config.yaml
num_hidden_layers: 8
hidden_size: 160
num_attention_heads: 2
num_key_value_heads: 1
head_dim: 64
intermediate_size: 448
vocab_size: 8192
hidden_act: "swiglu"
norm: "rmsnorm"
norm_place: "pre"
norm_eps: 1e-05
positions: "rope"
rope_theta: 2490.0
rope_fraction: 1.0
qk_norm: false
attn_scale: 0.125
bias: "qkv"
tie_word_embeddings: true
parallel_block: false
init: "trunc"
init_std_qkv: 0.0369
init_std_o: 0.0
init_std_up: 0.0369
init_std_down: 0.0
optimizer: "muon_variant"
learning_rate: 0.00954
beta1: 0.93
weight_decay: 0.0071
lr_head: 0.00626
max_grad_norm: 1.0
warmup_steps: 200
schedule: "wsd"
decay_fraction: 0.718
decay_shape: "linear"
final_lr_fraction: 0.0
batch_tokens: 16384
max_seq_len: 128
doc_mask: true
train_tokens: 121600000
max_steps: 7422
dataset: "wikipedia_en"
MLP neurons of a small language model. Each row is named by its layer, matrix (down: output weights) and neuron, and shows model dimensions 0-95. Each number is 128 + 24 x the weight over its row's rms, rounded and kept within 0 to 255. A neuron's up and down rows have the sign that makes its largest values positive.
After each neuron's rows, "fires before" lists the tokens most often just after its 100 highest values on Wikipedia text that the model never trained on. A number after a token or word is its count.

L3.down158 [142 147 133 149 127 103 148 125 114 113 128  84  98 122 123  98 121 111  75 152 159 158 146 116 167 161 128 157 145  89 125 150  97 111  81 162 135 131 135 145 131 119 111 114 145 180 146 150 132 109 140 125  81  75 146 118  82 124 107 113 137  93 135 153  98 150 136 116 122  81  82 152 109 130 148  81 119 142 164 110 138 136 133 115  96 136 118  98 138 149 140 157  98 115 121 116]
fires before: " a" 37, " an" 11, " the" 7, " |" 5, " American" 4

L3.down215 [146 139  87 142 109  91 113 157 129 132 177 134 132 124 166 160 103 152 104  81 113 149 138 135 163 117 126 149  97 164 157 119 170 147 158 140 105  88 115 110 184 153 124 152  91 107 144 133 116  99 126 160 128 156 107 151 129  97  86  96 166 151 107 119 123 150 126 120 127 119 108  87  82 162  93  86 100 140 112 123  91 140 144 142 132 124 151 116 113 143 111 100 118 138 125 159]
fires before: "-" 77, "\n" 23

L3.down66 [117 127 156 179 119  93 109 148 138 115  82 145 131 178 153 143 137 154 129 169 163  91  99 194 146  88  92 131 116  84 110  85  95 109  66 139 113 139  81 112 142 126 135  95 104 124 119  85 102 135 126 111 152 145  97 114 139 171 137 150 137 131 119 166 128 113 125 159 128 152 162 142 123 140 142 131 169 119 121 106 145 105 128 180 137 156 125 132 145 116 108 120 128 127 151 126]
fires before: "  " 37, "\n" 31

L3.down434 [114 137 114 141 146 141 162 119 127 168 105  93 159 185 142 190 117 138 141 112  93 129 149  63 130 116  70 121 162 107 123 140 141 129 153 122 127 174 139 127 156 152 110 134 153 118 128 109 118 167 106 134 119 122 125 158 118 159 110 151 133 119 165 123 153 112 140 108 116 161 123 116  91 128 133  88 141 102 117 114 135  83 141 141 149 116 137 133 135 125 119 140 132 139 119 126]
fires before: "-" 30, "2" 17, "|" 13, "(" 4, "{" 4

L3.down251 [138 121 127 120 120 159 131 109  76 140 145 105  87 157 157 158 120 124 109 124 107 116 118 148 167 168 116 112 100 158 124 111 123 117 163 153 140 110 133 121 180 155 114 141 100 171 121 102 139  93 132 152  92  89 112 150 118 119 120 141 121  97 139 136  90 131 170 102 137 132 109 137  92 181 144 106 149  73 118 107 173 118 102  94 124 130 110 144 149 105 137 123 127 112 110 129]
fires before: "=" 92, "ge" 4

L3.down246 [105 124 158 143 141 133 138 116 119 118 140 117 170 129 124  91 140 118 133  98  92 186 123 133 117 147 128 207 102 138  95 129  75 142  62 118 127 141 110 102 132  97 129 145 131 136 171 127 112 132 111 165 141 111 159 107 114 124 141 125 145  86 189  72 121 157 154 100 151 104  94 148 137 117 115 106 138 165 127 175 108 126 138 127 124  95 109 162  98 154 146 121 144 109 126 123]
fires before: " |" 28, ":" 19, "2" 6, "ea" 4

L3.down133 [119 159 135 142 121 118 121  94 131 141  99  92 138 129 135 131 141 118 143 126 121 161  91 181 162 163 119 118  93 117 173 147 117 181 136 140 112 127 132 169 106 145  85  99 114 167 108  89 138 147 124 141  83 110 160 108 129 127 132 133 107 154 121 132 141 148 126 120 165 134 183  91 100 139 143 125 117 132 154 114 110 182  80 156 156 129 116 121 197  98 125 120 106 112 116 130]
fires before: "\n" 37, "\n\n" 19, "ision" 4, "l" 4

L3.down83 [150 169  98 111  80 160 134 113 112 139  95  88  80 116 166 138 133 174 131 130 156 140 137 110 152 110 108 128  95  85 149  94 104  88 121 123 172 190 165 135  95 108 127 129 122 112 148 113 129 170 101 108 155 157  95  92 128 107 141 108 106 108 113 122 111 121 171 116 134 128 163 139 119 146 155 142  88 101  94 149 118 152 100 157 117  95 157 117 103 133 101 149  82 138 126 115]
fires before: " that" 31, " the" 13, "," 6, " it" 6, " a" 5

L3.down250 [134  87 115 121 131 113 145 153  96 139 118  95  97 138 152 177 129 147 158 117 144  96 159 150  89 154  83  88  76 156 129 149 141 134 135 149 167 108 110 139 131  85 122 105 126 131 100 155 131 155 156 128 142 127 121 139 103 160 126  91 143 118 118 145 107 123 113 136 148 112  90 155 113 131 121 117 135 171 120 114 120 104 136 129 109 125 134 150 153 149 105 120 121 128 115 131]
fires before: "-" 94, " 1" 4

L3.down264 [105 130 145  90 184 131 114 108 194 146  73 132 134 118 117 180 141 132  87 134 133 145 144 153 149 124 104 132 125 134 100 160 142 165  95 152 116 153 131 129 123 103 129 147 162 114 123 102 155 126 135 124 122  94 133 102 145 110 102  99 107  99 120 132 160 135 122 166 155 142  82 100 114 162 125 142 154  67 116 113 109 121 151 121 153 157 130 140  79 133 106  99 193 104 134  91]
fires before: "\n" 34, "-" 10, " 0" 7, " 2" 6, "A" 5, "  " 5

L3.down64 [132 136 107  92 171 125 130 127  95 154 116 132 117 134  93 104 109 131 100 117 133 111 126 145 149 103 110 127 124 116 153 161 161 137 112 144 138 147 153 133 103 131 147 108 107 135 144  99 101 137  99 145 113 149  93 128 173 106 120  75 154 151 120 105 164 124 136 128 175  89 143 125 162 121 160 124 116  78 121 135 103 100 118 102  56 153  92 177 112 121 122 169 174 154 129 109]
fires before: ":" 31, "-" 19, " |" 8, "si" 7, "ance" 4

L3.down141 [121 128 131 127 158 120 133 131 123 128  54 132 161  96 159 108 147 138  93 138 161  89 171 137 120  87 100 141 135 122 114 131 120 113  97  87 100 128  92 150 117 154 168 169 127 133 144 132 146 106 117 155 131 160 141 155 153 144  99 124 135 169  94 136 137 118 106 144 129 132 141 126  73 142 125 135 174 110 104 144 126 138  73  92 167 125 150 107  86 183  98 172 129 135 133 131]
fires before: "-" 95

L3.down117 [135  83 138 115  95 171 145 173 123 125 122 108 111  79  84 128  77 120 136 114 123 179 123 144 134 125  96 112 114 113 178  74 116 112  79 155 125 115 174 139 109 120  93 154 136 133  81 143 149  99 144 158 108 124 155 132 154 150 118 153 140  90 129 119 109 124 149 115 101 150 129 108 140 135 154 134 131 135 144 119 109 117 130 146 123 117 158 119 100 111 133 152 111 150 103  87]
fires before: "=" 69, " |" 9, "ific" 7

L3.down318 [124 118 172 139 140 100 135 153 120 122 111 130 100  76 131 255 110 144 101 140 106 173  88 114  90 135 142  99 128 139 109 115 133 122 103 150 134 115  90 161 132 128 155 101  74 130 135 104 153 126 148 151 148 135 156 109 133 113 123 144 150 156 135 111 146 108 134 129 139  89 135 165 115 154 113 110 104 123 129 140 135 101 109  93 128 163 126 118 143 163 164 126 156 148  91 126]
fires before: " |" 34, "5" 9, "0" 8, "2" 7, "6" 6, "3" 6

L3.down6 [ 93 158 137 111 107 123 121 183  85  84 117 117 107 132 100 139 156 114 129 137 106 151 114 152  76 149  96 143 145 108 106 179 120  92  97  57 108 113  91 115 142 143 115 141  87 144 101 154 172 133 118 109 123 120 149 126 116 135 150 126 128 158 117 136 135 145 139 130 122 139 122 118 110  88 134 152 124 146 141 123 121 118 105  62 122 136  92 133 123 126 163 143 144 132 156 163]
fires before: "=" 38, "action" 9, "pre" 5

L3.down391 [132 128 139 148  93 119 125  91 102  88 138 146 159 136 138 173 112 138  99 140  91 130 131 143 160 157 145 149 132 157 150 137 172 111 152 154 107 124 106 128 136 137 138 133 110 113 101 132 112 130 113 123 151 100  82 131 129 128  51 109 165 100  73 137 126 123 196 112 101 125  97 138  92 137 138 150 124 139 102 145 111 116 148 176 149 143  95 142 161 141 132 136 115 109 144 163]
fires before: "=" 86

L3.down18 [138 108 146 127 112 122 134  75 121 123  81 103 137 147  91  98 104 113 136 117 133 138 124 109 103  64  83 153 104 157 115 143 167 174 137 105 108 126 114 170 132 148 134 140 124 125 125 101 122 120 119 148 135  86 143 172 116 105 120 166 126 126  85 131 121  98 144 143 113 155 178 122 155 118 176 180 135 176 116 127 160 122 129 104 137 120 142 169 134 100  97 149 112 154 100 138]
fires before: "-" 34, " (" 10, "^" 9, ")" 7, "z" 5

L3.down253 [121 178  91 101 148 101 107 159  95 143 121  94 106 181 123 133  97 106 123 143 120 136 100 123 168 100 122  71 122 102 132 113 122 132  95  82  93 140 117 100  75 115 121 126  93 118 119 179 116 125 122 114  94 120 117 103  99 117 148 146 130 169 142 118 144 135 128  95 105 126 138 111  71 146 114 119 120 120 101 110  90 137 111 130  96 151  89 135 114 101 144 166 133 135 149 128]
fires before: "=" 97

L3.down356 [137 158 138 123 122 116 138 120 127 110 111 130 171 185  94  62 129  99 143 167 109 166 148  95 127 107  97 185 154 109 119 127  88 131 129  89 118 152  91 129 127 103 148 108 151 142 124 117  96 116 135 114 132 108 117 124 121 147 132 155 131 160 112 156 121 135 143 135 106 149 146 160 162 132 106 109 154 137  89  64 174 109 150 102 106  89 145 133 122 141 122  95 121 124  92 162]
fires before: "s" 16, "-" 14, " first" 10, " place" 9, " second" 5, ":" 4

L3.down437 [112 117 151 115 103  61 187  88 122 176 143  96 146 147 189 117 132 129 134 153 181 146 133 128 131 131  71 153 145 123 129 103 131 143 119 124 136 158 161 117 140 125 140 108 132 135 127  90 126  79 156 126 115 111 120 118 119 128 103 117 142 116 156 153 124 147 128 173  99 127 117 172 110 135 139 129 170 178 129 180 107 114 136  94 101 137 131 130 154 122 154 127 123 107 130 140]
fires before: "-" 97

L3.down244 [ 85 108 156 127 166 188 110 144 137  98 107 100 113 108 139 181 106  99 147 103 140 135 122 173 161 103 128 131 152 159 157 181  81 136  87 137 144 131 136 128 151 158 152 133  95 139 121 108 137 132 128 128 147 106  98 144 127 124 114 164  66 111 153 152 106 161 155  88 111 183 122 113 126 123 149 105 153  83 149 111 105  97 122 120 158 171  88 100 125 164 167 132 100  90 141 148]
fires before: "\n\n" 55, "=" 35

L3.down239 [161 132  98 115 113 141 103 117  97 132  89 123  82  96 147 155 158  93 145 109 145 101  96 134 145  92 119 143 133 108 135 159 150 126 116 161 101 116  99  97 103 107 128 156 127 138 136  89 152 131 142 151 117 139 119 195 142 102 155 134 164 169 136  80  91 142 128 134 139 132 118  80  66 104 164 119 160 108 103 147 132 135 125 131 105 148 124 104 141 103 165 136 128 123 114 160]
fires before: "s" 57

L3.down91 [ 98 148 154  76 152 129 137 133 126 139 143 110  78 141 178  87 140 162 167 148 111 134 153 166 107 153 103 171  84 162 132 156 124 122 135 128 154 179 122 122 194 149 121 134 144 111 130 130  87 131 131 149 151 131  87 136 125 150 103 104 178 138  93 102 104 137 147 145 109 109 160 129 132 100 154 142 163 149 118 155 134 122 116  93 143 110 129 105 111 119 110 112  84 114 134 150]
fires before: "=" 52, "is" 6

L3.down345 [121 108 114 143 173 102 141 130 132 126 151 110 127 124 123 125 138 161  69  90 161 128 117  95 101 103 105 140 139  93 148 106 136 109 131 113 133  96 110 140 151 153 151 175 108 125  65 125 133 127 154 131 142 160 141 132 157 126 137 144 110 131 143 108 139 135 163 108 149 159 137 102 100 170 107  94 132 132 145  73 145 124 127 141 162 156  86  89 128 129 135 101 117 137 126 169]
fires before: "-" 66, "\n" 33

L3.down254 [117 160 146  97  71 136 131 126 169  89 108 112 112 119 155 134 140 147 110 132 135 127 125 162 173 115 123 129  93 180 140 109 110 175 122 132 136 115 132 125 111 102 125 122 151 108 163 149 111 135 119 112 111 153  96 115  95 168  85 118 163 127 129 140 135 108 141 165 166 184 133 158 145 146 134 170 147 115 105 104  94 140 120 172 146 123  88 119 147 125 170  96  80 144 137 110]
fires before: "on" 48, "ona" 13, "ve" 8, "ons" 6

L3.down154 [116 179 158 137 143 119 202 187 133 145 158 132 114 144 135 148 106 157 145 148 157 136 149 142 121 102 125 168 105 123 103 129 159 116  81 111 120 106 108 132  78 132 150 173 139 130 124 168 115 105 162 115 130  92 106 178 108 127 163 113  96 142 142 101 108 119  99 105 111 130 153 119 159  97 189 153 161 141  98 166 132 145 151  77 156 122 169 122 151 161 132 113 126 128 166 145]
fires before: "=" 65, "e" 4, "ato" 4

L3.down210 [ 99 128 107 107 148 143 115 163 176 108 169  96 127 121  86  79 152 138  92 129 159 166 117 105  95 128 145 137 108 105 126 155 155 141  84 135 106 133 138 106  89 130 117 135 118 142 133 158 165 126 129 179 146 127 124 118  98 119 138 108 145 134 117 114 147 128 145 125 167 152 125 156 129 136 117 129 162 103 123 119 185 144  82 134 130 148 147 119 141 127 113 105 150 101 143 125]
fires before: "-" 68, "ance" 5

L3.down313 [136 140 110 112 150 142 160 129 142 125 119  86 156 152 139 192 162 129 134 150 114 139 201 130 121 138  90 134 148 157 124 135 127 124  91 125 101 151 121 150 119 148 149  91  84  98 149 131  99  82 128  98 140 145  91 105 165 159 116 148 112 158 141 160  95 164  71 108 136 114 144  92 107 112 137 124 162 111 128 100 167 142 155 147 139 103 119 119 111 205  97 170 143 143 150  83]
fires before: "=" 66, "ona" 4

L3.down301 [132 134  99 139 101 114 157 147 130 112 134 127 114 121 113 130 177 142 161 144 121 128 138 118 111 125 115 133 114 156 120 112 116  86 117  77 151 140 136  71 149 120 127 143 137  91 119 150 117 164 114 102 157 154 113 129 137 118  97 141 107 166  80  96 102 108 173 149 142 134 162 113  76  96  74 127 150 151 144 105 125 128 128 148  96 115 118 111 133 192 132 129  85 159 116 112]
fires before: "-" 62, " |" 8

L3.down152 [139 137 125 120 139 155 168  98 163 144 130 138 129 117 118 114 123 133 108 166 116 113 102 108 156 138 107 131 122 112 111 125 124 157 160 128 105 177 134 146 106  57 131  92 121 114 177 149 100 142 100 114 168 118 138 150 141 159 124 154 163  85  99 149 108 170 185 176 139 131 149 137  78  55 129  92  91 117 119 145 126 124 137  81 101 123 153 121 111 145 143 122 144 135 124 115]
fires before: "s" 57

L3.down277 [171 110 122  70 108  92 143 127 150 137  92 115 103 105 137 109 114 116 129 150 177 117 154 130 138  90 105 197 117 129 159 151 177 150 114 121 120 159 179 119  95 104 124 128  89 123 151 130 141 157 135 106 116 102 114  82 124 137 162 155 130 109 130  88 184 141 126 148 162 112 128  87 121 129 152 118  91 124 134 138 150 130 104 112 100 104 131 141 149 117 147  78 143 124 144 150]
fires before: "-" 77, "z" 11

L3.down260 [135 152 148 161 116 126  80 125 121 147 142 142  86 148 102  74 111 109 121 149  91 171  98 127 146 126 149 164 136 164 119 142  74 138 110 132 145 121 176 109 128 124  91  89 105 100 183 113 105 124 116 128 109 148 134 126 142 123 127 140 123  94 145 144 104  97 116 139  82 101  85 118  90 116 117 126 124  86 131 112 117 159 181 150  80 111  97 155  96 124 113 148 149  91 110  97]
fires before: "\n" 36, "\n\n" 28, "=" 9, " with" 5